Part of a small language model's weights.
Training: a variant of Muon for these matrices, 312M tokens.
MLP neurons of a small language model. Each row is named by its layer, matrix (gate and up: input weights) and neuron, and shows model dimensions 0-127. Each number is 500 + 25 x the weight over its row's rms, rounded and kept within 0 to 999. Numbers have three digits each. A neuron's up and down rows have the sign that makes its largest values positive.
A block is one neuron, or neurons of one layer that tend to fire together. After each block is what it responds to, as a language model described it from the Wikipedia text at the highest values.

L2.gate168:506531497482505501524474452485502500504488501505439489527498511506528484516513484501505521563524469490496498553492482491497496492481530498490458463496487545545448503478549520451524503484495464520471491500495502468521499464465513478521524478495479531516545492516491453503509472523548511504514527488538514485468503526500505525533509461460480491529525509526514486445529504411474515497516
L2.up168:480513539538515494494552493484480472439465474459520495513530488522506495504532524479478485508482507515472494492490462478457498530470448517508480505435527515520517492484518494510474497490530490459477528482461535521485534475523530512505487486478416533532567461471553492458527479495496564456478519505484481473474504487525513470486495504545482485525490538514487530468522513504524518534536
L2.gate346:482440542519528509522468512472549503494511479490519499488470452441519494483468486450497474547501550501522520492567469538492469526466485498508523517498534518519504459498473514526508459503528524474524462539519509493485506491509496527542512454481491509518521541458477525454513531494483503475558510499432476541531488543484492515501485483456476514482479475517499524516516493510485517491497
L2.up346:464469486486512479497508545494518491513585512510484518479502513481497460440460521493485498473460528482501509500490485461486483492493493545489458544547487481528521473503497516517505450491498518528502477495487518479432468490523484515499503464516486525460476463454475521532517473463478481534502511487514499511501480480504447530491525505526530487534485499510488499502503542493522482454483
L2.gate422:544521466468476487510497522505447554508490495515527552498518518476527576480464482505502488492517495510536490492487534495469520524477507513502539568486479479465539469522525498499475504503560504501505521528459448471546498516472501480554477502533508552526468499504514530486531514474503507483485501474506506507504481485485484515518491423495500460495499488488551529512510492491489528495535
L2.up422:480494491480528463492489530525512510498508534522542540501503502471509524458477489492475466504526503508559494550531464540489482538491500499484513537486478493493497509510529511467454493505531502475516457575514492500493529534454523521544525515485496540495507507498485550514519500461497489511530494460494508485527469448525476502516503489505479487461478514484525504506565488491484461478494
L2.gate520:487533464500477484481477503495470482500499507500494491492477508468493508506468493508446476523519489496492488506540539521472511485474541507528495522521515487507478495465459453479485479484534495515455513529467510481488489492505475510472491470515467514487473544488532506512516509474496518497480523521501519505464484556531496524456518494498502475464488536492494515493553497522496531499472
L2.up520:508518463501499500496461498504467533514497492504510538482489489521485493485485494497507481497524491534531474494503508498482496474500578552520475520527495445501516477472479495448508485476501500521468527546485505470481470513500487458500485469525474524515468517475565475493514497482499489512521544506517526508491520528518457483475522504496487495478486512497471484480524515458497502523450
Description: Word-internal pieces like ut and ust (Sutton, Mutual, revolution, Industry) and capital-I starts (Grade II, INAH, IDE), often in proper names and tables.

L2.gate97:515508483504460476468503528530492495490488487475520498508485527517498497492505529500487493487516491487524502503506524478466488500491503498475474485459511475498517510536500548498521499431515505519559467464496493503553495443432490541472492511511540481447484519495512536552483509540487499447461496503552509500509527465472514500516487509503453528476439511505494475540489533506513448506500
L2.up97:492499446490516506489473513497501478520501454494517511506465514529472542468498535501538500493517479490521503507510536526503491517496473474460510471494485522497527518534468512489529477491515504472541525507499522489527446456482464463514484508483535492468517510514504571543443484500521489489474511513527489482499524502529540489501521508481525508526454507484526489568517510539481500522524
L2.gate153:491546505512491528532507473504450507467519479535586538504510516487478515547494517496505526498515522511524502506495467480529487505477481466426501497462485538509558527522480496490476490487503532497502538534485506507493476541488471490506470518545470460530512487516510514446485509535501532499524501539536508509492550483510524513503471483467427468472507474533545493498533502478497463525504
L2.up153:444471465518474523515480488460488523468502468520527503532484509508518497535508506518511517488529490484516515473496461500510467507497450464480511504464505535484517500494509562484485519490469516493465557487477491450442505560492476453501519526502493471541485526506527471497502519530468494523510528543526534490492524467490504532534489507492503493541497519497572453480486472533538479500476
L2.gate215:517490517505454474495517506479489491501530428475438566486510538494452490527481516540503513544503496502490498471523499527521526505483478520521497513471435495504488497503468502448513488442461528499479493494519522513499527475490498500479532522518472506493493506496504493490481514491528517481486505541528487470485507499491461506524487481459489479480464523536517514505456505547510501489527
L2.up215:537463495509479484506496499484492488488509443487498550502473545520460526551480480535480519533529528514461490482503499492475522459487461499534517544466473489502465528538464501472481465392460529492486492489498519488477521464467456477460524488505463474477489481456504490515501538520500519498511504503490496485473512523498489484541475496442481512485525501540497483529482521535514484512524
L2.gate268:519493499484539535528508473506490511484519475542506459523499507516526487507517482538506497481508528521473512482451473537500458529491482492503505536531491503471473457534438447477474480484464529496500491494511544473487531510442489472442512479493529494501524546486489479519538414472546481449510512484516499481504510513515515532515508494519520483487488488507510520501534507523500496501454
L2.up268:509507496493520495514467458488470516448532484492493485467518528520537492473482494514528518531519497517530524492483517506492494526485498498543457548505461509506497470530471465487506481466501490500505496486509514474520545497417458494421471505495500514509484470511489462502578460471553529459521514480528496526458531514528517507474510480535511520495519460509521502532546509532545451515512
Description: Opening brackets before short content, as in Author(s), ^{(nl)}, L(ω), [1], plus word-initial pieces like un- in unable/unclear and U in UK.

L4.gate147:471496484505492487498499500538513490486484551514482503534514562495519544467458435471520550498491481529493518513506456497497476487505546502469500501517496481486470502521559512501525476527542530499555491508524540478451488482463521501474487532506485521530532526463495539475522501522485529472472509542495504506525524543505496484500500477492494483566469466522528499505440485450515493467531
L4.up147:494512481510481508480495520524473463486525473508490441495493515511499514469469482461500570490464476503503520459479486497548511475428516533530483467508515486541495498499467511515506496502491488455464498504544516457524517506485499523518500490568448486479533509492490503494499501504486535465506500490431520476502521537517490535524469512480485438473479491521483504506464495462531535487537
L4.gate515:535481526470466527497468524447505554507483508500519512499504493501508494464498508495547480478486508506487491464468483503508472518460487514512526497479528522517574521477471471511500502519452468504483479544488490511472562482484486493484505502488462559517490494511498504521543512447531497471454515524497516502500533504499533502505531495528502458486511533493532488463521480505483529503519
L4.up515:485524449460446506526451522470502474489495471494515486464488536506485520424519494473484528493505495489548482473532492484502504521514518535495484484513500467501483491509517478511522501482485473509491492537486508461421491522508497501525481512498453491430526474492482528489502482488458470501467469532528495549474522535530516494499540454479458523517514507486463491524491504517477546519495
L4.gate547:488503468519513489499521490520495483495486502494537546493475458494541507508484542502436489503520466475493506473516534463524496520514491481507528508502526517463505526528484481560463521507522497502521430515493490479461519460489489483461463521542513397501505543503514489508512458462483484497492477488533507464478491582518504499507513490500498496534480495519455576488499493523515494494501
L4.up547:486475482506540504457509501494494501527502509513507505498493478487495492498484500571470500490472522471537516452544510500521493524462493468541482524510457469489472500491468480501531489541515518504494524511477513504447481517527479481471508517461467521506469505522501500485560463496516535489468481482508519541543522479512511499506503515505520463532495487488494492495488508488492538483519
L4.gate595:513496496531506424534527503479473491456481488511497501468502505443491527467522450522539509488561517513553514472466493487468504521492539473521483513473520517479513444498476484497504516490435508512478493502491488495517513522508483503541512506508508493497511548493502546511505484504563468474495507483523499479499535540503508496506509458525485468475471486531473526516507516498499459515523
L4.up595:516482476501480494542478508495472449496478513536495503499508602502462511511499497523478521490534475476516501496469500479479490510502502453537535500495484504496510489501478486480496549524484491512482491520499467526484486490520452472504552514543478492495502539476487480527497454528497467528524482508467512504513485489565464504498490478539470461519531559494510526479480496504507511462554
Description: Fires on capital I opening a quote or title (It, If, I Like), plus mid-word pieces like ind, al, il after an odd split.

L4.gate31:501503510491488464499441463481493506562482468491487486489490472541522528512524462446509475484496540539468488522480466463497480497477480484447513512536506540488501459495549460527526451502534501549506497454507476511502517490487477535478471459505492463485569443502494478515492493542515468491500479486524491517485440473503516529506513572519518492470501496501518526500524517449508511503503
L4.up31:434493512497501486506480478483454516522477506488562520491547506530484466515528478502459508495501488496478572469523496479495475495505510476498475448481513506464523483489502485501506472482510479504473523495504459472513475468524469503480448493539478477492534489492519527511487502550470435514528498466531525521516516481509504502492535539548467545530429495535496490513512544458512513516533
L4.gate355:525513486464493514499480463516457497510492441548505483524501513459438483511532512488505499497514483511511498516483496472492441524522496526504478548501519460475506524509520567507512522525441483526526508427465552462498532538469457502447521507502523519469517502493497470500522474522515556478463498509481466512485527477488472486484500498485475479505492441478478529443514472515500482483445
L4.up355:522490487525546520531494521481484518505492515465479471492536542462499490493507480469474515485500526506470456516502550491500485533528515510521518502521518504453543494491503455552514538467500539471473504495539480466529510498489500478472486529488498475513498446550456519479504469525516527522568497470484522588510522545523480506485480487483517428529490493548504527492488522478518523478511
L4.gate407:507466469503531467498493518469464496535550499483515481541481484492518499512532514497536481468488496480503507510505512529537511499550494481438539537513487474531488467505488523521501528501517519535454542491494534511502522471559512527531502477457475505478523487466484494556497498515510518506510496500448495509471490539517462481515549485497562515535515450522497506499494530508508492516559
L4.up407:520521497456464501506493500520509472532507519484509515484514500484477457513552473534487493505520471490526519457517499526490458575538514499531473546473529490514537554543464445497483515539516506535485450485498507493539491466505480527486531483527486516469467539471502518510462528505528546509507496494473526520480525468487500535516522486533526467508507492507492480521471531504456517486527
L4.gate648:551541498479509497503480500502499454461485476497501520501549481506508526502560494530498511517446509495509510476501496515460518517501485504482490472507524463434525575489501560494494497468473512464471506560524464500490542469484537526517464506502487519474505516479517530512483501505512523526524529541492436487471515490486526515519520530540557490459513474470511532519489518481484506539476
L4.up648:504505455483496498514482480481493506471481527484485499511545475467514505522519494493471501532474459448510533515486515501596501562499518522481489493494488488509501527493495453482459493495508492452505483481531517489472508443570481495509463472487472462558483508500506527534517451480488498513451541525461493517499512514475515487462503520514493470494497529500480484543519481446523433485517
Description: Word-internal pieces, mostly the partial bytes of accented letters right after a capital, in foreign names and places: Västra, Vízner, Vålerenga, División.

L2.gate364:482506486504500530508533524488498493512480493502494456503473456484474544481483503485517486515528454529503499454518483460522509518479499474485526499467474501518446511502509536489503511514510495507514488547510446487454500495558515481506519458477499484473466502526503469499505515485480510525511523551505512518492506500478463477469497453528546517509503450514511508515513516479506477500480
L2.up364:519528494499498501489471495497508454506555508501516507522561469524535488526484500487501515522536507446488534503467509502522493516462513532466476564522484472467489505499523508533470492482548472524513567500479514497489468497475485506524555475499536510483522506518511520504526480496515498478457496522493496469511512486481521521513481517521522510513509486507512539514487448490514483564545
L2.gate448:476512509512527509518553470474487553498492481448469498457499494490484463511530480506443526505495508529510503485489496491510499516477529498499509501508496470455522491517528533543527492478499492454527476460469490492517492442467477491500578481457495493508461485489498476518516498518528535507511498518505463528504499484451510474523495481513528520498527474500523458522461496519476512501499
L2.up448:515520447516492510442488477489522517489494484468479524518473490547550503493480527430486458520511492455486533499461481488504528516498517501467492502511517494498499512481536522466468509556486436512529525501492519509481462453530475497491529526520504503484506480498492506479509422510558465534496475475501491499514518526495508502498503490493521505506530494526538516542494470467518503522505
L2.gate466:506496546479484480474504483422495522472470502466512477497506490504500507500516477500503537529542525567508502485451503514503493514507553487456486527496483497498481492498557505505480496470476505553483469470478481489530482480521476558498475464503540481533498504533473463529479504518497498490501482479481517511470512455488516518497523480446541538493503490481531511517488535491513524480538
L2.up466:511493473491483492454500473463481475479530504502501508485512523482530555431459482553515459495517507501513535466518512498518473503461519517489486511524522472530513503524491519542480535490523490550520509541465486507590475473524461471459465491507512492472501505517484467480521516502505491514528507488494505538486486470515493474492518483456508509505478512485499488459541500484555538507471
L2.gate649:481495525467480486487474530466527500464482527507523487485518516517451526484518492500539511490510456482522509493521443504517442489476499526494491503502484568485502482514501485518475536505491495508490460503523582489495467469532487556512506473468536555515484499508469503497513499516463485467531512469503453533505504531473515494499534449491493491459480500485560494513485489485494490440516
L2.up649:480467438468499532524515554514493493476490541529476465502502532476493521503490513537472529484517452475460503504527532494536472535482508541502508516543475489504509500509503518492499483517491528501516531500539542520495475456481429548446495493532518512462477469512521434506526471504510553487490488483538493504524542488483503521490469520506488454480517516482522483487546504505483488506539
Description: Byte-level pieces of accented letters inside foreign names (Mödling, Västra, Türkiye, São), plus word-start pieces like de, Al in de·letion, Al·so.

L4.gate88:470488460526506488477485553509444507508484500510530526526516487516512451486482464536525524505490522467499499504501507498443507485492509501435500491499521514495497527479505491529503509455475469501470495443520493493514495525508524532472539522492486554445525524498526531484484483529559472485493447508516482487454518501533548523512517504504486467483522474499495522487510488475449549508487
L4.up88:522480522521495500511489525522463451513534550546504506485536513506493460557495488503535498488488551506514516465529546500474530531495527495514479505493520526539511504458498525531503491493485521472506520449464467510497462523518480483551530476478510493480558494488493537483479489542523508519509518526498510541472515533537544518471511519493472529535515495470502538492514500507488495512476
L4.gate219:542490514508464520533461560503505500482459490447491538483438499490505503507546495514476522530552525476503521450475521516483498491469473526496521486497485518512503539509494486473521485458531531511467551487511546510481526505505475515502504448488515513555493517483506476467426480510514483489510484508539534508542486510518513498463520494482510523513555500513493500495478506468510549514505
L4.up219:507478500514511500486480484468475504502502459481517521481511486469523497526472492454538506520471450483514522480528489492441478538514507482507488511513455501502488482492514501549481496552523495530502495505498504477501528512477473481522442472521488493466470492465494494506464522466530459488485496501526483487515540506537513555492504531488490504513514457448540497494509526523487510469492
L4.gate306:474518521468499506506492530516512501502484502467483490518467495514516528553502524481508456509471532533482484523491520504483476523511503474503499499488483511464524525538464511515427536485512510496502480493476467500459530508483504485489504464461505479518571502523487452487500486519495509538514526480483539512484453525469497490469468493512505513496469465532497482505494534571470491499503
L4.up306:495497465476499461504522505507464473493483474504542540502537497523505510547522523497487469508507467531567508488511485481467504531486509497455512521534454494491472475531482535501480538499485509502524458512511490495470511492474499483505506509473516496482525463460488492504521524512536527492489507484489544438487500533528512512481503513529486505511481506515514532510519477540501485447479
L4.gate564:483484534452487540455496469504511479507456534521537519513487528465507483463499518535489471445522491479453513502490529489526509512498477484490459500530467478514549520500465512502497499454483489463483505447482493518485482498522514479514497510485549529429515465506512501510503512438553499473480500476535495490499483489546506501523486486487491519478455466504481482520515541498535517510530
L4.up564:482498466530478515514488518485523527476501513504467575517476556524514497527474470532505487469548525523496584540529487507486517522457530457498492517449504504433481487518505493481465527510502513449523486510466519490502503453532505480504522470503475505513481535538498490467460505469510511546538542525472499470480534538486490466473545508506499537544462497519507487509516491509541480485507
Description: Word-internal subword pieces, mostly "th" or "t" right after a short opening piece, as in au-th-or, a-th-lete, Per-th, al-th-ough, un-t-il.

L3.gate82:503506474517514507471479517492463474496520489458479460530490499547475525490486484521509455508475430518505501479502510489440521486455521479493506493495520522487537504502503520549482462482521517493499500473516508480487488452552502500523480507521476501502490518504474511514490514518520541536476518497497470516509460501495491513468521490509506493435533524503563466499452523483506486523557
L3.up82:490493517504480481520537513491512476507467483508468477494490493468476488467465493510500516501529551514511459521450475537484482489503448478476536532500523504516488555499485504486465484501489499491512486508513511515486544469526490510487492502490518462442504487480506453468487515500509519526469511524502466541498497496500492474522534461496478499473508543493503531521516517490494486456495
Description: Fragments inside words split into pieces, especially accented-letter bytes in foreign names in tables and lists (Gigu-è-re, Logro-ñ-o), plus pieces like am, all, ward (Lambert, called, awards).

L4.gate114:477522537467508468508483513505529506513510541485525512487476508521501440507510494538487458524487529498481526507523481498477485502464502503461530526457446527480482485543523563534505482485504472494491495490483495511493498433517442525513492499475514476496523484498510550489501496523454480467495491484499472515524515493508510474516549536529514529544477516475497462534465484527481506491496
L4.up114:532530482519488445478506487520503527495493513486498519446492503511505494510519529535503450509504476531482523500518508528481490536470518490492540535492476525537479485475487528497481552489500518534485479510504491502477542523487546476545515504508481512484497464485493534508546485491513498532491486488497455539514503519469497462487507531509481518485512466482458533516506494478499498510523
L4.gate401:504473563498499510462515523508510485522492507548517526529529489459492492508487490488473511460492448522491485473492466527456476502469487508498529495538491551507527526495498493507502466474548496527559519497565479490518481486467527506521477475492463509523519505514500520511474511547520483536474488514529519481493514496528519494518518534525489462534516504499530505518494506502493502486461
L4.up401:474509498525543489500503517487535470492493511455490485430488464495514460489530502503480514556480502500507499526496544524495509523494465511539481520469489520508498510503508490484512464504508520494505432486467480510521489515492534526514504537550492547533489525473491535515496454515491515515493542489512502491477526507489532510497537507509486492523517480479490494486475505517479484452521
L4.gate413:481556488459511474488545499532490463538474518502527525463477488485470532490541520522507469464510527481481486471536460503492505486535501504518548515535478560477504475506498458545493520535481492474469531484511520517511531441478518505525443519486490507483527512527489498512515512505506472503490494506516496497505520498480482464489496541492495481538517522515488482514479485477511458531467
L4.up413:496511492451539484527483488513498530508517451535479497519519505467473491504516495509481467454522520492485518455525547474505516491499532493481492489525516499530476497499490496543514485499504536555518483519482475528439481490510533486527520499455480483511519493520505469477479461528508488467494446540519562475527539481524507458498494468458488479525474507525530478514518480489483507456522
L4.gate502:500523485523503471506494516561492477506516535539494507457495473455499513560514519521498524459425500566482487526492513504476479471491515491472468508477461518493479501497486472502481480505446505467516509504502521528480478538500487537502509453514514490511503539517484452503481469461517515509492468547512474452477513499467495498529485467464506523478497495462501507501526504503481504501501
L4.up502:511489465509498466494443507503477479482466470498527488482444475492511487511496499543515481500488502535509492523494471486485545468538503506475523531501508495484491482476465473524479458499479467487519502488498540489522484503518497506544521457501501446526481473517534491517501449491514496408513474502536494490521500496479469483521469501471455497489516525501514523482509501468478474531531
Description: Fires on inner fragments of split words, strongest on "oun" in announced/announcement, also "e" in include, "p" in accepted, contemporary.

L3.gate503:487467528505524545514472508453509470538480466531554506490505511436522494487500521500459485542518533463489473502499492482468517499516468496509528530507524525422487477439521484493507502511519497549466465484506506551479501487492541472507525488467504529490517521496537535491478513466495499453499460490541557466496479486471482509533531495563487493472507469454455500487491480529471508533509
L3.up503:506480441497512453507482495483467493476500521501518496565538510457521493507458544488494481496495532502491486482475462497505492502493524482498463554507516508474490512500483492521502454507502505526527487510553538501487513483425474489514478536469461479483511471494503494500490524459476478520514492510457504495476481507534491557497504519424493498457488509501478451522470467518539512543494
Description: Short word pieces inside words split across tokens, most often "ber" (number, Canberra, Cyber, Alberto), plus "et" (Veterinary, competitors) and capital "I" (Ireland, It).

L4.gate58:522476502510533509457486514514497493465520523483478494542492506501481521526460550495508494523520460522497504469500493495461495481491538451492524523464468495491528548486536508485464535480501524496512492458494452521518552471476561533521516538506487528502486504469485505523495465496461504512498500516499513488512546495522491531516551481488500511479517472517478539518493520516521480516442
L4.up58:487496478448476474492484504478496536493487474499502464543456475506522531522491499500525537475521493500454478492526484508493505504504474496531520491513487473485541501490513526493537481480520454556491537486456506548504506460519474539457474498526464479509488509493527494509458492502487531547513510487513518486484525500476497486564502467481487499497487494511469525527515486472526463495520
L4.gate72:505500476524485527542504489512479489495461490537543502508521488531491517536503511460508507527515494513460503533515515471527489519478523472465467527503552503477506482548525454508504484439506552512494496520518481499476517492508520488488514458521516516508484548484490489476516501479521504546501464498453484504473512475533487516459447498482507477454480503517479498482429537468526530458456
L4.up72:507501489492504497513440518476490524469467498483477521527489499523412535465466493504491497459500510516461522474523493500478522511433547493451504514503483509501518495507504464495505472495552449518474514511489507474526511495508513497434475520503487514537527478460512492496538531498471471523509528544501516521527541537515509498487465505507523511493502504500541524536486457466515473491510
L4.gate170:483508474469504499489483483502524482526509475492488528472501518513476476481432477433475541523503442502495464473500482511517478502481488492465476530492467513486544538519536511527508484493481491508537535489512501497493540519500502495487537513502491506509455496481496469555525527493505511514478517478510501512533492511492512510504519472482500491490538478490485489511491524508478477512540
L4.up170:497523521474482475475487531464509504472528493550555521520490519478482532497494500487551534542524518507478498522517493527498515529481485486497508459504483481480529551528501511474539484527490515468481499498466495540492517469501458481514498517515490505451480472523517482480520531479466505484521499502501496498493474517528508516506496514450493476478443501483477517538472522531474481496484
L4.gate516:496510510505499501519540518520547557452457482498548483514504485523508525527476516470542524537500494540471501543572496505481456489507453537464511491534488487552517533516504450514491492499509534486548475479483490496541504507510482538484493454521518484506549535488557511515531505516522489558506482477455521464525499485486466516527535490494511489496481510500511489524478519508520527516478
L4.up516:441514483500491455477499506506496513518480488518492529517536528523483507493536477450544502519524475500469492535490524503503472506506502529496477531477515527501457482521499535477490552469535506533533476466452481520510522488483504534506542482488538479519544498529496473519483533487490511485473513467467519481508494520524529508530480532485494439525463534521494483535491493514482478500522
Description: Mostly the piece "un"/"n" just after U or a space at word start (United, Uncle, unloyal, unexpected); also mid-word pieces (l-and-ing, fat-her) and colons after "Time zone".

L2.gate251:520531500508496427527495531476468523504528495477487498494500528498534492488503520492508477502461513522530462539486493514490529457488447489467512491498481484525499482441502534469480547471461502504482545508492521499486553511492482555494475526532487513513503518453459503493537484500481503484522488493521467494487488494530529495502518469502498497531549508425482499514502533497499492496514
L2.up251:480546510480482432462475474522495495498482517502505504477487518470503493508460456507513522471466522484535492521513528506551519513486473538508488533503495505484518449473476442445513470474493479484532517517507518471500551470498494474503459518522502566492505501551497497490493512508490523516479497526513513469501504477505503519535553511491517504516496522495498514519528488510518551522474
L2.gate256:487494535501485497527472525484483495515482522467486469528490561467468522475537480489520476535503516476521506513520519486519511488460474534482488509449510498516463538498494482494523497504506497478488474491463510438498489521541536523483487491491512528484483459462467493466549500494500496494484500487527530500487418530500539504485469486483588476483497518478500481501494477489515476495457
L2.up256:540532476543504440501544511505535503488467552506502460521485519490455477509511511473501487486479484503508485490476499516547493496508505458473488498550510470524494552494471504469481488488534500523524523527498504471510479511507589484502507514527535474528549519505476505484489523521490502522506495508486503557506453490508514568505527496490496529469556547524488509527483457500493469459501
L2.gate449:510439522524512473507510497544483528498495505482533516476509511468495516462492529495505496506502501503473511535495527546536539500489524472515492510479511486512454481510509485515497559494459547467514483522458449551491487527553504468461498515492526493500505486500502473502500495505553493474481505533439469507550471511495465495529537519526500518515515524472490482447476500507458499482508
L2.up449:480500511501456475510497474543538528490501479503504543526499490422493521480500495511535499477547527489460531544489543532532521509492510498513484519458513526520475457519491504508490517517486540483502456510430469545499468497533479511509494486505493520484523474481521513497507556537498502517468494522449487518527453514502481474508529519521498509502449527491483474509503484557500499481466
L2.gate473:510477476485490508506537512556497471493508476510529495473496478466480519525520488514532499482490500506479478537494497515507534505480480496465533546475474533522525515500489499508515533479496484515521509489439474490511462504484487468509463464490434503460522547505481490512538526519532508465487489552495493526499499480520527536472462476493521504442524516479517524512526484521529499496467
L2.up473:502435491512496493550489493519498498529492467508507525468460539518496506531500491507487498544496527481476513534480505506504498472509512507471480502528518491471514466550550499540516536529483471515501498503514508533512509506503478482513493500475482492465505494478500478537497502500496483506476523535517527523471506466489525522498434540545508476511550478459534483511502420506482520491494
Description: Fires on small number words and "only" in counts like "one of", "only two", "after one year", and on word-piece endings such as "eam" in Team/Steam and "one" in alone.

L3.gate389:462519473479456493490482429505486484475499512544507538448495506492512519477457463497484548503559469463517517496509457491535509455526516527488503535516501519528500461476496513506534506459486526531496488469503522528499515474484464526468535494539546509471532521503515530514510520503515486487506530482520532514493527466501479519480554485486531549485486493454476516490499499488509448482485
L3.up389:517459519492489499525493485502511499514484542536534459447497495538508529505514511504506506501478488520499498486481506471536503478518510491524516539479476506544515455472486503484515494480518478456503494484528522520532518508501490511515474544536537506496499510476537499477479528527524498523492486512499501530534554494494483516478545509471508508509468495450487482460462459479499531500476
Description: Word-initial or early word pieces beginning longer words, mostly per (per|iod, per|form, per|il), also trans|fer, Re|verchon, ex|ter|ior, program|mer.

L2.gate54:514515487547506487546525498497481505465465528466487509517499502468534529442461521510532511465502476506492558446488518504488500520464478507493477497514481530500499527455473483518525493466510489517515456515504462558491492549500445468531505472515487454494509495549489520505527552459470521484535490454495539520516535483516496504511511535494499505485547506502472495433534498469484519506512
L2.up54:518490478511482483479497499434509517458470485495505470502472493475521494492489515488487475482492513488469528483474504520517480473525497500518515526519448510485426489507478498551510540478528482512462482490486437500494501467465504487477512476473487482514507507432494504558526504502484503478519453451514473528446482483506508519450523519534474496515526508524490551466485485487537507512518
L2.gate616:506513495462565490533508462504529512488491494515521532501492550508490505516535501488493507517484493496448504462482446534519490496504500516493515514524522566487507490476466506486545527516489495487522517543484449511461507502538507486505479524547571476468455483482524523480498476496517514500526480443560510479510527548464492478520548530483491480490485545519507516509456532508506481499512
L2.up616:492500465492557468520510495516519491501493544460505474504505516474487488509539439476489489480480512546521510528489482525526477535512505526522502497525469536528475482507485523509514512527516491476492492544483501486449520517503481511472507495569526467453500546496506554505483486488539460490499490490506551486521516484494497506463515559489495489536468541490511557504522486481460550489502
L2.gate647:497534527512539492473510479514577465475517470513510533496497564558501504468487482504512484510480489523515528513476509504478532510472500490541513539564524505492507498473481529508472495481501508505507517529497490509521545480498532539488543525521516501480484509491479441460531469531456516494530515473467473483515473528484531546518538460500507496484570470472487448509489482454473481455472
L2.up647:529527521538476513506510485512537483498497512489528541499512488482490466479458480478500537474517502518513457560501488522506501488478485503505553523505439540508486531517508502538506528517464478475513461491502484529526518510502525496489481503461506515496495525512478509502538481516461534469520511509496501481526493474456492517523509493507536529547549493489482506457521542469480488497479
L2.gate684:515492492513524513524452481517530490493508484502548467534546497468469493504517524504536512499500506506534499470545478551547524526504489500516476474504537491453513496479436549495511484539474490517501510477508493546514515511495497473495486482523497500535483513516540523482500548465505477477516474484515511457528545518520531452488515474483472506490491482519472515488479471523506509499501
L2.up684:494492492483460489482504513511488484479504496500574490514544462456444455529532489523550517483486500472505458458539504510502553493500510476521533505475516476508558503545435522497487543525526515514515522500484469524504513476472500456484521479490476514525497557516542518494509498514503522437485499466517495484517528490525487459517487460490499552506491485507507526502523504522449521501469
Description: Final word-piece suffixes like -ation, -ition, -ity, -ions, -eries that complete abstract nouns, often in table headers and section titles (Qualification, Education, Division).

L3.gate93:506511524509487459529471519507509517484541506477505506523492465520487527473470476505477499506510538545488519497450526517468496508481535527526503546508498505481530477502562501502519487449463498509500485494452519440477517477476539531525512526509516567485521469477508532503493482523480482492554478526464475494496548456479483511496511473505438507506513487540488519513462524511474509502503
L3.up93:515515494498484490448478510467505427474534483502489508515474477555481517483476494435490495533526497503522493478469555492443485521497492479501509528491457491462490528512525514523536499483526523507500457511513464490493544467548497477492485514523469496481505495501525472455474517526496445571527504501490522494526502494491493480532508466497510507530464539552525513542467532494475471491524
Description: Opening pieces of words split into several tokens, mostly prefixes like un, dis, sc, cons, plus the c of Mc names and hyphens in COVID-19 or U-244.